From a checkpoint of a small transformer trained on Wikipedia.
Architecture: LayerNorm before each block, rotary positions, tied embeddings, normalized queries and keys.
Training: a variant of Adam for these matrices, 232M tokens.
MLP neurons of a small language model. Each row is named by its layer, matrix (gate and up: input weights; down: output weights) and neuron, and shows model dimensions 0-127. Each number is 200 + 30 x the weight over its row's rms, rounded and kept within 0 to 999. A neuron's up and down rows have the sign that makes its largest values positive.
After each neuron's rows, "fires after" lists the tokens most often just before its 100 highest values on Wikipedia text that the model never trained on; "fires before" lists the tokens most often just after its 100 highest values on Wikipedia text that the model never trained on.

L8.gate363,168,193,207,206,162,165,183,189,171,183,202,181,227,159,203,231,228,224,181,127,184,193,221,161,177,206,202,227,145,251,187,198,216,258,207,205,181,207,218,146,189,231,136,170,202,212,174,189,204,196,186,226,207,193,218,212,218,225,213,236,175,182,189,165,215,244,240,207,152,251,216,213,197,212,200,169,204,188,215,191,139,196,205,236,233,215,175,186,202,228,187,194,254,254,152,223,206,209,197,234,254,160,177,198,212,210,157,237,153,167,148,173,221,174,239,273,139,219,217,221,170,222,229,226,199,182,225,180
L8.up363,169,172,229,206,177,170,195,156,225,195,222,168,177,229,271,169,171,182,242,199,205,211,193,211,242,211,223,204,199,236,242,244,183,198,166,195,237,180,245,220,169,221,207,245,202,205,226,200,224,270,228,196,226,170,197,213,158,168,191,187,181,184,232,232,240,226,135,270,200,170,215,151,151,184,209,270,222,163,215,191,132,182,238,150,181,210,243,226,150,186,172,201,185,213,205,193,245,172,254,207,200,242,206,178,185,176,181,183,178,126,181,211,125,173,226,191,191,224,163,161,200,227,190,147,173,235,175,220
L8.down363,141,218,203,228,217,196,172,253,172,193,225,189,219,209,210,213,214,218,169,191,209,179,184,154,154,207,182,179,146,197,207,164,192,205,182,233,184,208,227,198,194,266,168,153,208,202,205,192,205,141,208,216,181,203,149,214,183,190,183,206,225,200,186,174,264,219,145,212,116,198,215,216,184,194,224,204,204,169,181,185,159,235,237,245,183,220,167,177,212,213,217,259,273,252,210,221,204,207,205,215,239,216,199,174,234,171,156,206,139,189,177,166,208,220,205,240,185,263,188,235,127,164,199,260,189,269,207,197
fires after: "\n", "- ", "|---|---|---|---", "d", "| "
fires before: "\n", ": ", "| ", "to "

L10.gate304,289,193,194,171,235,216,174,213,202,172,206,200,272,234,220,200,140,213,211,205,198,228,191,172,180,173,201,203,195,185,231,193,179,226,226,232,248,189,175,177,224,198,158,172,185,134,219,200,221,167,193,199,251,180,198,182,207,189,190,233,157,189,246,176,220,206,166,193,173,169,215,195,142,239,211,205,212,166,172,167,199,210,196,239,242,192,232,188,225,216,190,172,211,226,192,229,261,240,255,164,235,204,217,154,190,246,131,144,208,214,244,216,174,231,201,176,167,207,133,196,195,207,176,253,184,224,221,198
L10.up304,226,193,174,189,174,186,254,231,188,152,178,192,275,204,229,215,193,188,206,183,160,175,231,186,202,203,177,224,244,153,177,138,230,195,208,219,164,204,195,156,215,238,232,209,170,205,217,231,235,197,127,159,197,228,186,196,203,217,197,161,229,217,178,162,221,204,222,171,197,222,216,215,181,221,222,235,179,209,219,208,213,270,207,226,195,209,179,180,235,213,221,225,212,208,172,200,97,199,227,180,240,189,185,228,230,181,214,179,227,176,245,246,199,196,181,187,221,192,217,129,187,191,244,128,182,233,217,313
L10.down304,280,170,181,204,228,207,226,206,233,179,246,150,160,194,152,222,160,194,206,184,227,192,126,201,235,188,213,142,160,162,241,235,232,176,243,224,237,180,206,202,205,176,202,227,214,228,186,245,218,159,198,238,240,166,226,257,203,193,176,200,235,229,151,161,177,199,190,219,173,207,198,230,190,201,203,191,226,185,137,147,186,209,255,221,265,215,196,239,201,213,190,262,154,211,222,181,225,207,168,205,239,168,228,147,193,150,217,163,222,195,219,216,216,192,199,184,185,167,142,208,183,274,181,198,206,235,208,192
fires after: "| ", "== ", "- ", "\n\n", "Track "
fires before: "| ", "==", "career", "(", "ing"

L5.gate297,199,201,191,176,244,193,190,173,211,156,159,243,249,201,185,202,160,203,213,178,213,228,168,237,197,130,177,240,143,209,203,254,205,203,187,235,205,166,212,184,254,258,165,201,214,160,197,216,254,165,201,233,248,206,205,244,201,198,199,203,207,203,201,203,248,163,237,193,215,244,183,183,181,205,158,161,202,190,195,196,205,208,224,172,194,145,243,271,262,200,152,222,213,190,187,217,183,209,194,191,238,225,198,210,215,228,221,124,189,221,152,222,167,135,212,200,146,141,213,219,227,182,185,193,219,96,212,175
L5.up297,203,228,192,221,155,150,162,139,270,207,192,210,165,145,195,211,208,239,205,189,164,227,181,265,242,172,201,190,129,229,193,196,179,207,186,238,210,213,167,201,188,226,159,155,147,204,187,246,217,190,167,231,235,219,198,197,193,169,193,161,198,198,216,150,213,180,217,267,220,168,210,211,185,157,177,224,231,210,203,223,192,209,193,165,161,231,193,177,183,210,226,198,236,227,241,192,131,205,225,140,163,157,226,181,244,263,187,160,210,168,186,167,179,172,186,245,223,221,163,263,223,196,225,216,224,219,216,185
L5.down297,205,166,234,233,203,200,159,189,217,224,194,230,145,199,211,211,204,197,197,216,196,160,225,254,222,230,183,243,196,216,190,210,191,127,232,209,211,248,138,215,188,172,161,227,221,200,129,235,188,200,204,184,218,198,248,265,245,193,175,212,216,199,251,197,190,180,230,185,220,175,182,176,191,184,191,175,182,204,216,166,238,203,217,196,154,215,182,217,168,208,209,171,221,214,189,241,204,167,173,218,193,178,179,274,248,273,217,202,262,192,176,180,215,149,180,156,213,212,193,203,240,165,170,196,173,171,150,245
fires after: "| ", "; ", ", ", "/", "ore ", "("
fires before: "| ", "; ", ") ", ")", "on ", "., "

L8.gate84,238,182,193,181,138,214,220,156,164,254,165,201,223,192,203,190,232,151,217,208,212,147,175,165,220,247,209,249,129,179,194,167,200,251,179,178,174,192,217,249,150,205,229,218,137,182,226,228,215,233,184,126,211,214,180,218,229,222,200,179,202,252,172,117,211,164,168,188,185,185,217,160,172,220,187,183,210,208,187,184,217,186,210,216,218,186,170,239,190,192,219,181,147,278,232,206,179,193,250,236,212,164,184,218,236,206,169,250,150,219,253,250,189,191,195,195,192,212,197,159,197,236,169,215,217,230,209,221
L8.up84,204,226,225,121,199,197,185,235,192,182,185,165,186,236,232,177,185,207,237,185,202,224,217,162,172,224,189,240,218,188,207,244,212,173,198,218,198,138,159,192,217,224,233,231,265,175,143,160,191,186,208,250,210,191,225,133,198,178,275,157,215,155,158,183,218,224,180,181,216,176,234,192,253,188,190,210,209,177,223,218,205,183,187,162,250,188,196,207,199,217,254,155,226,208,182,230,165,158,144,222,203,164,176,246,128,194,169,270,218,233,176,184,185,220,220,214,216,205,227,165,223,222,221,177,240,222,243,244
L8.down84,192,197,154,197,166,244,190,187,194,272,219,147,228,176,221,237,161,179,229,147,194,161,146,212,206,241,200,178,222,193,223,236,171,153,220,250,207,199,189,243,173,219,197,187,175,237,238,207,197,183,221,249,194,206,237,224,146,175,206,195,177,201,205,167,209,165,264,196,171,183,257,245,192,165,243,168,205,189,160,210,226,218,229,204,138,198,165,161,155,230,210,154,204,127,171,213,187,184,198,247,202,232,205,262,181,169,192,205,144,193,202,211,210,225,174,186,227,244,183,250,228,175,210,212,161,231,216,217
fires after: "| ", "\n"
fires before: "| ", ". ", "September "

L2.gate273,186,212,196,168,170,183,210,142,248,243,184,208,231,221,181,176,246,223,167,222,190,193,168,185,223,256,227,179,236,248,268,211,179,210,224,204,183,198,281,199,162,149,195,199,194,241,154,172,194,204,170,134,238,200,219,233,231,220,207,153,225,185,218,211,248,221,194,216,154,191,228,178,183,165,194,173,169,181,166,182,224,210,198,197,255,258,235,172,236,185,210,195,208,181,164,204,219,186,191,155,186,176,208,208,207,271,189,228,233,194,190,183,164,150,190,218,171,199,163,195,185,201,110,166,220,241,214,229
L2.up273,204,208,176,232,144,245,208,229,175,225,201,178,234,182,202,176,256,185,188,191,212,197,199,202,189,219,210,254,247,203,218,238,176,259,195,194,175,137,191,172,178,200,229,209,196,201,245,184,156,213,206,183,223,241,194,186,307,235,230,180,206,150,196,197,188,194,193,229,214,189,187,172,189,138,224,214,186,146,218,197,192,202,277,141,208,182,172,186,221,190,202,220,201,175,225,207,193,201,179,205,251,231,207,207,254,170,216,205,202,185,225,193,166,223,190,183,235,227,171,239,168,174,221,234,241,200,215,271
L2.down273,216,192,178,204,204,173,190,226,188,221,221,186,228,206,215,144,240,149,182,188,157,201,146,153,246,188,191,229,194,177,284,217,207,237,230,168,233,190,183,181,197,181,133,222,263,247,182,193,200,198,211,128,195,212,269,199,242,202,212,167,224,259,241,200,228,221,184,186,177,183,201,203,224,185,175,181,236,220,170,221,213,188,247,209,169,130,159,226,186,196,218,270,220,186,237,227,223,192,182,210,168,210,169,154,228,198,264,218,164,186,206,203,200,148,257,243,169,160,222,194,198,219,203,176,192,235,195,257
fires after: "199", "200", "198", "202", "201", "197"
fires before: ": ", "–", "\n", "-", "). "

L8.gate29,252,174,184,203,192,228,226,158,233,175,176,199,212,232,160,175,222,212,136,208,196,189,197,206,198,211,175,184,188,220,182,209,236,223,210,177,170,140,197,183,166,232,214,258,230,174,193,182,212,260,207,160,215,200,161,249,200,160,184,240,202,209,196,184,195,144,217,186,197,188,262,214,169,166,211,191,198,186,198,166,207,253,220,183,170,207,197,217,192,193,204,134,241,239,251,233,219,195,271,177,208,236,213,212,217,222,229,243,198,211,189,222,204,213,138,206,213,168,216,192,206,201,194,184,186,150,201,222
L8.up29,269,251,154,115,209,194,212,183,229,229,191,207,202,205,252,154,234,216,231,188,136,201,189,173,170,154,217,195,199,203,206,251,176,166,218,211,231,199,197,194,143,209,182,226,183,187,216,175,157,171,235,204,172,97,193,205,206,186,245,203,211,192,178,152,244,243,161,245,149,175,212,209,226,184,196,203,203,205,233,206,204,247,199,200,185,209,172,209,161,241,136,187,147,200,174,270,174,232,231,177,244,159,170,185,221,211,191,189,243,197,225,215,184,164,182,210,238,206,232,219,219,183,228,198,212,244,198,215
L8.down29,226,200,171,211,178,241,192,218,221,149,218,189,159,134,187,222,217,203,205,167,233,187,239,175,191,225,218,204,229,194,192,175,214,165,166,211,215,249,208,180,188,209,195,233,143,220,205,228,183,209,177,195,135,169,183,200,186,193,208,243,196,239,191,167,194,212,150,198,258,224,184,204,145,239,157,204,224,190,224,204,151,164,197,230,108,223,197,155,247,217,199,175,204,199,172,162,242,202,286,171,161,206,219,142,235,236,199,258,200,226,118,197,180,252,185,203,220,232,237,193,259,158,226,217,198,223,191,219
fires after: "| ", "- ", "\n\n"
fires before: "| ", "ber", "-"

L10.gate431,259,204,222,176,221,212,223,198,227,204,191,220,163,175,256,224,226,232,192,205,162,270,211,156,186,228,179,212,199,225,167,205,156,207,200,212,181,194,210,111,147,203,216,165,167,146,145,193,203,262,179,233,246,232,231,233,133,206,147,190,156,189,193,248,204,196,179,136,180,202,177,217,145,163,196,217,199,144,194,195,179,182,201,210,177,175,223,209,189,235,218,176,182,221,231,249,198,204,243,186,210,202,159,228,205,179,192,215,216,156,208,182,192,214,193,164,168,182,214,205,180,226,230,207,207,134,198,211
L10.up431,195,230,152,205,219,195,193,269,241,164,221,183,182,206,178,218,203,218,187,178,180,165,213,233,217,102,169,211,199,228,244,198,268,244,185,207,212,173,193,212,205,165,200,194,160,207,204,168,241,224,184,205,221,201,198,129,186,213,217,206,216,169,242,175,149,153,212,201,191,210,172,182,198,191,173,170,197,164,212,193,185,155,200,164,212,228,174,196,190,214,211,233,172,225,168,121,282,261,244,217,182,193,183,190,203,201,180,211,183,218,239,231,199,187,142,156,156,218,176,222,240,188,174,200,209,247,278,183
L10.down431,164,251,188,204,245,132,116,154,216,221,219,214,202,197,244,192,213,202,149,200,222,192,239,189,232,176,175,205,194,214,217,149,196,159,182,213,208,224,206,212,219,216,186,226,216,172,211,229,253,244,178,170,230,180,200,192,147,214,205,253,219,188,144,229,208,209,185,206,188,132,227,200,282,255,185,173,199,193,151,200,201,185,180,215,193,240,145,220,195,226,192,201,213,175,196,166,254,226,217,177,219,193,181,190,217,173,207,198,281,226,191,247,209,185,240,203,161,154,186,224,174,204,217,143,183,220,171,171
fires after: "- ", "–", "| ", "(", "\n", ", "
fires before: "2", "3", "4", "1", "9", "| "

L7.gate394,200,194,172,172,213,234,238,205,223,159,187,182,276,226,196,188,169,210,215,213,208,203,172,206,185,149,257,197,155,200,243,225,217,191,193,205,157,200,228,188,197,269,253,226,177,186,234,236,205,221,215,201,222,173,183,204,224,228,165,193,186,161,167,196,215,186,238,218,192,190,235,184,130,202,207,203,245,210,137,171,243,220,195,184,217,228,220,170,129,223,149,156,172,151,222,182,215,186,204,215,254,237,241,189,159,165,196,214,274,149,150,252,181,206,193,192,192,168,272,202,203,218,245,195,220,201,188,203
L7.up394,221,177,178,169,200,166,178,225,161,170,254,225,221,208,228,207,172,168,186,218,196,244,231,209,202,187,218,198,199,175,270,259,234,185,157,221,199,132,191,197,150,209,248,229,152,194,198,218,169,143,177,199,251,153,225,225,212,200,103,189,211,197,216,184,233,249,174,203,164,216,226,194,170,220,244,157,179,229,168,203,171,229,193,188,212,148,213,204,246,213,179,206,139,261,169,215,160,229,220,196,177,218,175,228,251,221,208,184,217,229,199,201,149,205,183,165,167,237,199,174,240,205,128,204,247,231,182,198
L7.down394,193,193,201,238,210,171,212,170,159,237,169,235,162,217,204,193,186,221,253,130,166,176,201,239,169,229,167,212,177,164,220,211,204,231,140,171,198,194,227,231,210,227,226,235,189,216,205,191,164,218,179,171,204,138,186,184,190,154,169,158,187,251,239,179,243,236,223,208,183,227,257,241,136,212,200,176,197,231,217,190,206,224,164,233,231,157,228,182,201,158,124,173,188,253,188,221,182,193,172,212,177,199,198,181,281,213,250,173,246,241,171,190,182,195,197,178,210,229,212,160,226,191,196,212,200,190,225,218
fires after: "| ", "had "
fires before: "| "

L8.gate82,197,209,221,163,230,193,202,205,226,173,149,193,184,206,227,125,218,211,171,208,182,158,197,183,203,179,182,202,115,220,225,172,216,189,242,231,181,257,238,239,190,233,177,221,230,178,210,258,201,201,231,189,257,191,210,199,205,255,214,213,222,204,191,207,223,220,167,172,173,246,168,196,169,146,195,159,186,209,198,159,225,181,180,147,225,183,187,192,164,200,138,138,224,167,202,242,177,199,197,162,186,189,165,185,201,184,233,213,196,190,176,269,193,200,194,184,217,188,204,166,251,229,246,178,215,220,173,222
L8.up82,189,124,171,233,193,203,186,167,225,211,178,127,248,152,197,214,236,192,228,182,220,205,211,195,209,166,198,196,218,193,215,194,205,208,273,212,223,186,181,167,200,223,218,199,174,194,185,195,240,183,249,242,173,225,201,229,181,215,199,251,145,229,174,238,177,185,246,230,185,135,188,221,179,171,249,196,222,202,216,173,203,278,117,198,159,181,216,194,212,158,191,210,190,147,188,225,212,163,187,152,165,234,182,225,216,248,249,210,196,184,237,196,187,223,171,213,172,171,197,146,221,211,234,240,189,239,222,210
L8.down82,226,194,230,151,152,200,168,182,222,195,251,186,176,191,182,150,237,133,242,249,164,186,217,223,222,220,184,235,199,167,171,264,200,262,252,255,190,226,183,193,200,192,207,214,161,231,137,208,201,174,214,165,232,155,204,211,195,151,220,206,165,202,186,200,191,199,131,210,200,190,199,197,167,178,234,189,142,238,194,238,228,219,223,163,229,228,225,170,196,205,197,191,170,191,240,211,214,209,214,135,231,225,193,234,199,211,160,165,163,188,202,194,193,206,199,239,238,193,186,192,248,177,211,144,250,248,177,155
fires after: "|", "House"
fires before: "| ", "- "

L5.gate73,129,173,172,193,248,225,189,180,176,161,219,185,170,245,190,209,208,232,264,176,213,150,204,205,233,180,189,206,171,192,202,177,219,205,235,216,195,169,209,149,204,243,198,207,251,205,162,247,242,185,186,225,205,197,213,191,144,223,197,213,212,198,197,208,222,219,160,225,166,167,192,212,159,203,204,228,227,179,182,194,153,195,217,227,182,199,180,191,263,154,144,241,260,184,203,236,172,189,163,228,170,184,211,297,152,202,210,232,209,160,186,228,169,236,196,141,247,234,229,161,179,206,214,191,178,193,220,216
L5.up73,208,202,213,170,199,254,176,212,198,148,139,171,201,163,214,280,213,183,238,240,254,205,192,164,219,187,216,218,202,203,240,156,236,236,206,178,193,232,189,182,196,186,283,148,194,175,215,197,228,210,224,188,259,183,168,213,229,234,178,194,160,169,182,189,193,197,210,189,160,170,184,206,167,180,225,223,251,244,174,137,154,175,194,170,184,200,190,201,224,214,215,173,161,233,202,249,151,208,181,174,204,197,223,218,169,182,221,224,222,169,228,205,205,188,191,152,146,236,192,157,213,232,203,149,176,179,214,190
L5.down73,172,142,208,230,210,193,188,214,170,172,236,199,218,226,198,193,200,211,248,181,194,207,215,236,206,202,148,221,149,212,207,181,194,234,187,222,212,180,171,171,206,227,165,215,235,254,171,204,237,122,186,220,188,223,247,195,191,192,175,238,204,228,177,168,193,219,207,228,233,190,196,202,187,237,205,270,146,211,169,201,200,183,208,218,167,216,172,183,220,187,150,267,225,170,271,214,192,139,180,246,166,165,207,250,155,193,192,232,173,179,239,231,204,220,182,149,243,197,220,202,196,205,184,193,158,199,174,241
fires after: "|"
fires before: "| "

L10.gate295,240,200,202,201,203,258,230,219,192,187,205,193,208,171,230,215,226,234,186,188,199,244,199,145,202,197,164,216,198,228,220,96,177,208,228,211,208,188,193,263,208,196,202,221,186,205,188,245,228,194,227,186,168,159,160,141,224,237,187,172,168,191,195,176,171,185,224,206,140,199,248,243,173,176,180,205,241,203,151,210,164,222,182,143,226,203,190,202,205,159,166,222,143,199,174,222,205,247,163,188,240,149,187,178,212,199,203,224,197,212,159,246,234,195,185,159,171,202,259,147,219,248,173,233,212,215,260,185
L10.up295,239,200,214,235,188,196,164,212,206,222,249,198,202,179,161,234,207,206,183,192,186,130,167,199,211,184,231,181,169,204,219,209,183,172,251,207,202,190,214,117,187,199,240,210,188,188,171,233,186,218,277,218,212,141,238,248,198,203,204,226,153,223,161,211,228,218,173,260,213,211,205,188,251,231,185,191,149,190,147,197,223,168,202,164,197,215,157,257,203,195,204,147,203,194,182,196,197,212,285,151,165,192,180,185,211,190,212,239,187,222,222,261,185,221,145,179,220,192,209,180,188,224,141,193,183,207,152,196
L10.down295,198,230,225,247,196,177,247,122,214,193,167,225,156,253,193,219,171,199,162,172,174,181,184,161,199,172,209,162,206,168,216,189,191,163,218,250,190,231,141,227,158,230,227,211,191,232,149,205,114,232,153,194,219,177,291,224,195,203,197,219,238,179,231,203,188,208,205,145,163,236,175,247,250,189,206,188,224,190,200,192,178,157,186,239,222,156,188,170,198,193,176,218,192,181,241,193,223,212,229,195,173,154,230,201,199,200,263,216,213,197,222,183,141,198,209,236,212,269,214,185,198,185,206,251,179,209,213,199
fires after: "| ", " ", "201", "to "
fires before: "| ", "the ", " "

L11.gate380,246,197,185,186,257,216,198,208,193,173,125,164,190,221,213,208,189,218,205,244,195,219,236,223,245,185,173,191,190,185,267,162,170,203,282,151,204,190,191,193,244,197,238,234,207,191,224,225,176,206,218,151,249,171,142,211,149,178,164,241,143,188,179,188,224,169,197,176,158,214,182,229,190,224,206,227,209,238,145,147,225,241,250,244,186,204,184,260,159,232,223,224,183,222,157,229,218,192,180,217,198,211,203,217,181,214,202,206,238,158,178,206,166,187,227,205,212,149,193,199,182,198,218,172,187,200,207,218
L11.up380,243,164,192,236,188,226,218,233,223,168,202,159,209,213,170,183,195,195,185,231,205,286,193,144,190,170,159,194,162,208,238,190,189,218,194,183,176,207,242,149,191,221,177,213,144,179,163,215,193,239,228,167,163,179,235,191,216,179,182,202,236,213,166,156,158,180,186,248,229,206,177,196,261,199,216,205,221,196,224,224,231,146,223,184,195,209,217,188,171,177,208,274,215,141,187,175,202,202,156,138,209,144,208,182,192,240,171,221,215,181,210,153,197,243,179,173,188,164,235,267,167,239,187,228,200,169,215,269
L11.down380,253,251,215,216,182,208,207,203,210,168,138,190,204,154,153,234,229,173,188,201,182,236,185,215,167,187,184,239,194,227,206,247,275,177,174,180,206,228,182,249,230,173,165,233,205,209,204,162,159,181,153,274,220,188,209,214,190,213,201,227,188,187,206,212,206,190,215,208,188,198,164,226,212,243,205,176,226,218,139,158,210,257,210,169,222,255,185,215,195,224,218,203,246,250,215,195,204,237,161,174,175,223,211,164,203,180,143,165,229,172,124,164,210,265,204,246,181,242,237,173,171,141,184,151,237,182,217,146
fires after: "| ", "|", "("
fires before: "| ", ") ", "|", "N", "("

L8.gate296,233,159,268,207,241,163,134,227,237,198,199,212,167,203,186,214,185,154,199,175,193,160,194,177,221,229,166,230,187,180,232,153,220,189,246,231,242,224,253,198,201,172,169,185,209,170,222,242,202,206,208,217,215,191,152,121,177,256,224,235,143,192,174,201,199,243,203,220,243,168,144,250,203,193,250,225,256,182,201,186,183,217,206,173,170,198,200,193,191,180,226,207,218,202,251,206,157,215,169,185,224,179,190,168,149,225,244,172,233,182,156,198,177,192,213,225,212,211,142,197,184,221,211,199,224,125,208,230
L8.up296,177,201,196,127,211,224,209,228,174,226,215,229,205,203,160,209,169,166,165,246,248,162,170,188,197,166,162,247,238,210,241,197,149,200,175,193,193,206,243,177,227,225,208,241,193,206,199,192,225,222,244,205,228,181,243,218,192,136,229,224,187,167,214,190,204,241,219,231,194,201,226,237,181,181,156,225,188,227,156,178,218,176,136,225,203,240,186,223,155,207,186,209,178,152,244,236,150,159,211,187,190,156,186,230,160,175,200,272,110,149,220,192,192,188,173,198,217,178,151,202,186,193,209,215,174,190,198,196
L8.down296,216,150,203,194,180,268,193,188,219,232,248,209,248,232,226,165,182,180,185,217,231,141,213,184,268,211,214,172,208,176,227,204,210,235,271,224,274,200,204,167,178,222,164,189,208,233,194,184,185,232,210,252,204,162,156,179,197,196,229,203,192,163,182,202,176,205,211,207,238,215,164,247,170,216,166,236,137,221,161,178,205,212,178,203,231,221,148,208,183,207,186,248,143,176,266,263,148,169,206,182,191,173,178,211,208,227,164,193,156,187,200,235,187,193,151,233,211,191,185,135,198,222,193,172,213,184,179,209
fires after: "|"
fires before: "| "

L11.gate257,220,134,199,165,223,214,222,238,194,210,206,191,177,189,183,183,229,224,179,234,191,212,207,143,185,200,173,219,191,200,268,264,140,202,168,149,115,249,252,168,178,203,232,187,195,179,224,200,236,176,260,203,223,172,154,176,191,166,197,255,176,229,193,213,233,216,165,158,176,240,264,208,145,213,210,167,210,236,216,209,168,240,160,161,181,194,176,180,190,192,209,216,272,168,213,214,206,189,153,229,244,181,186,195,211,186,227,210,252,197,190,194,197,183,163,229,230,165,197,228,212,205,185,198,250,253,228,259
L11.up257,191,181,174,149,245,160,193,169,209,204,172,172,188,203,174,203,177,200,213,179,241,205,258,184,209,185,162,192,217,188,186,224,245,196,234,211,155,197,181,211,215,213,142,164,206,186,208,231,206,258,156,232,234,169,244,163,207,130,190,199,151,185,178,242,265,286,157,235,200,190,220,195,178,153,179,213,245,186,226,206,170,253,200,254,206,193,172,214,217,158,203,188,205,187,201,203,168,185,206,229,191,232,184,193,186,220,203,190,245,235,183,193,169,235,180,249,177,225,234,166,219,207,203,217,205,196,168,205
L11.down257,237,185,207,164,214,235,192,204,172,257,193,171,225,223,243,184,197,202,158,180,208,193,211,151,239,227,189,136,194,143,252,251,204,227,187,192,208,174,186,117,222,233,202,167,205,241,222,158,194,179,223,145,269,190,183,200,167,183,221,224,220,193,222,130,197,219,202,234,244,203,253,202,203,177,169,190,222,231,197,211,210,233,205,259,137,240,164,212,226,219,167,185,248,170,172,171,216,160,172,211,182,201,205,214,223,207,199,228,215,167,187,199,121,137,190,197,200,167,241,235,208,205,208,179,286,183,197,193
fires after: "| ", "- "
fires before: "| ", "- "

L7.gate146,226,232,248,149,225,179,180,205,234,194,182,275,194,251,202,170,200,251,230,194,243,157,149,173,201,199,185,218,231,174,203,182,202,202,228,220,216,180,202,185,177,144,201,155,196,210,170,210,206,276,248,197,204,195,178,209,168,206,215,200,186,195,191,217,186,246,170,197,184,190,151,185,176,152,214,186,179,240,242,171,271,234,218,235,174,237,151,196,207,220,153,153,240,248,208,233,210,154,226,190,186,172,195,207,191,208,209,244,249,212,198,252,183,160,200,249,198,169,163,220,238,186,206,153,175,228,200,247
L7.up146,237,221,224,190,161,177,245,207,231,171,184,197,243,206,181,237,177,208,187,171,171,179,214,189,187,219,172,159,219,243,177,130,163,144,177,201,176,167,185,236,194,264,200,248,243,192,217,261,212,196,237,213,210,173,226,180,196,188,197,231,211,210,189,215,205,173,157,298,168,254,188,216,180,152,166,166,199,159,178,208,219,209,164,192,191,104,187,209,141,208,209,159,208,184,243,236,185,182,200,176,211,235,163,209,233,214,165,222,247,251,232,186,182,182,188,223,195,193,229,153,236,178,208,218,234,201,200,175
L7.down146,183,170,164,159,190,254,209,181,131,182,219,160,176,183,215,227,237,217,196,176,265,177,151,220,178,186,213,258,166,188,194,224,203,241,133,240,179,195,148,197,183,243,212,218,195,196,182,180,183,192,174,189,226,204,251,190,209,219,231,166,241,239,189,155,194,227,189,193,156,184,194,249,188,214,235,250,224,231,197,199,187,195,241,228,214,226,162,215,201,265,222,190,202,173,182,166,214,156,212,262,205,201,199,252,204,211,219,249,200,191,161,202,198,163,243,163,196,256,249,177,193,212,187,240,155,201,171,186
fires after: "| ", "200", "201", "199", "- ", "195"
fires before: "| ", "–", ". "

L11.gate309,186,176,200,171,202,196,190,207,208,222,175,130,224,239,204,152,244,189,204,202,240,172,201,207,159,238,182,186,188,215,222,201,191,192,253,218,235,212,173,177,208,238,166,176,198,189,177,232,261,181,201,196,253,213,140,240,174,230,199,215,147,162,216,203,253,152,219,186,168,190,175,177,156,195,209,194,262,197,147,167,151,244,232,200,223,218,250,235,181,229,254,205,231,176,183,203,254,231,221,237,215,199,228,171,170,142,198,182,227,195,160,243,208,177,209,230,154,212,175,192,200,253,200,149,262,244,198,168
L11.up309,201,191,242,197,172,221,155,205,208,189,179,194,152,124,149,194,201,227,240,163,185,230,233,218,241,167,215,242,154,240,217,176,153,156,188,235,222,250,174,173,213,193,194,220,160,174,170,223,191,175,204,230,241,224,177,182,185,240,192,230,175,199,187,190,176,277,227,198,213,210,214,217,222,181,262,196,243,217,208,178,211,154,199,193,236,234,189,180,216,169,232,209,176,227,176,224,247,145,254,219,219,180,218,212,112,221,196,171,233,214,176,188,196,214,195,214,218,120,160,192,194,211,187,191,153,148,217,245
L11.down309,211,197,179,202,168,240,218,166,145,219,177,108,199,244,175,195,216,177,241,215,182,202,182,243,233,189,174,212,153,251,175,219,207,178,180,233,193,216,225,177,170,161,169,208,170,228,178,232,210,175,156,166,188,241,215,198,226,204,172,199,167,259,198,247,195,188,191,210,192,223,202,179,168,191,196,185,198,183,201,299,193,190,217,177,180,253,264,198,158,219,203,201,227,204,180,216,158,219,165,186,186,241,156,171,242,182,170,218,251,175,217,230,202,195,247,267,172,211,188,224,177,220,175,178,205,128,229,172
fires after: "| ", "first "
fires before: "| ", "("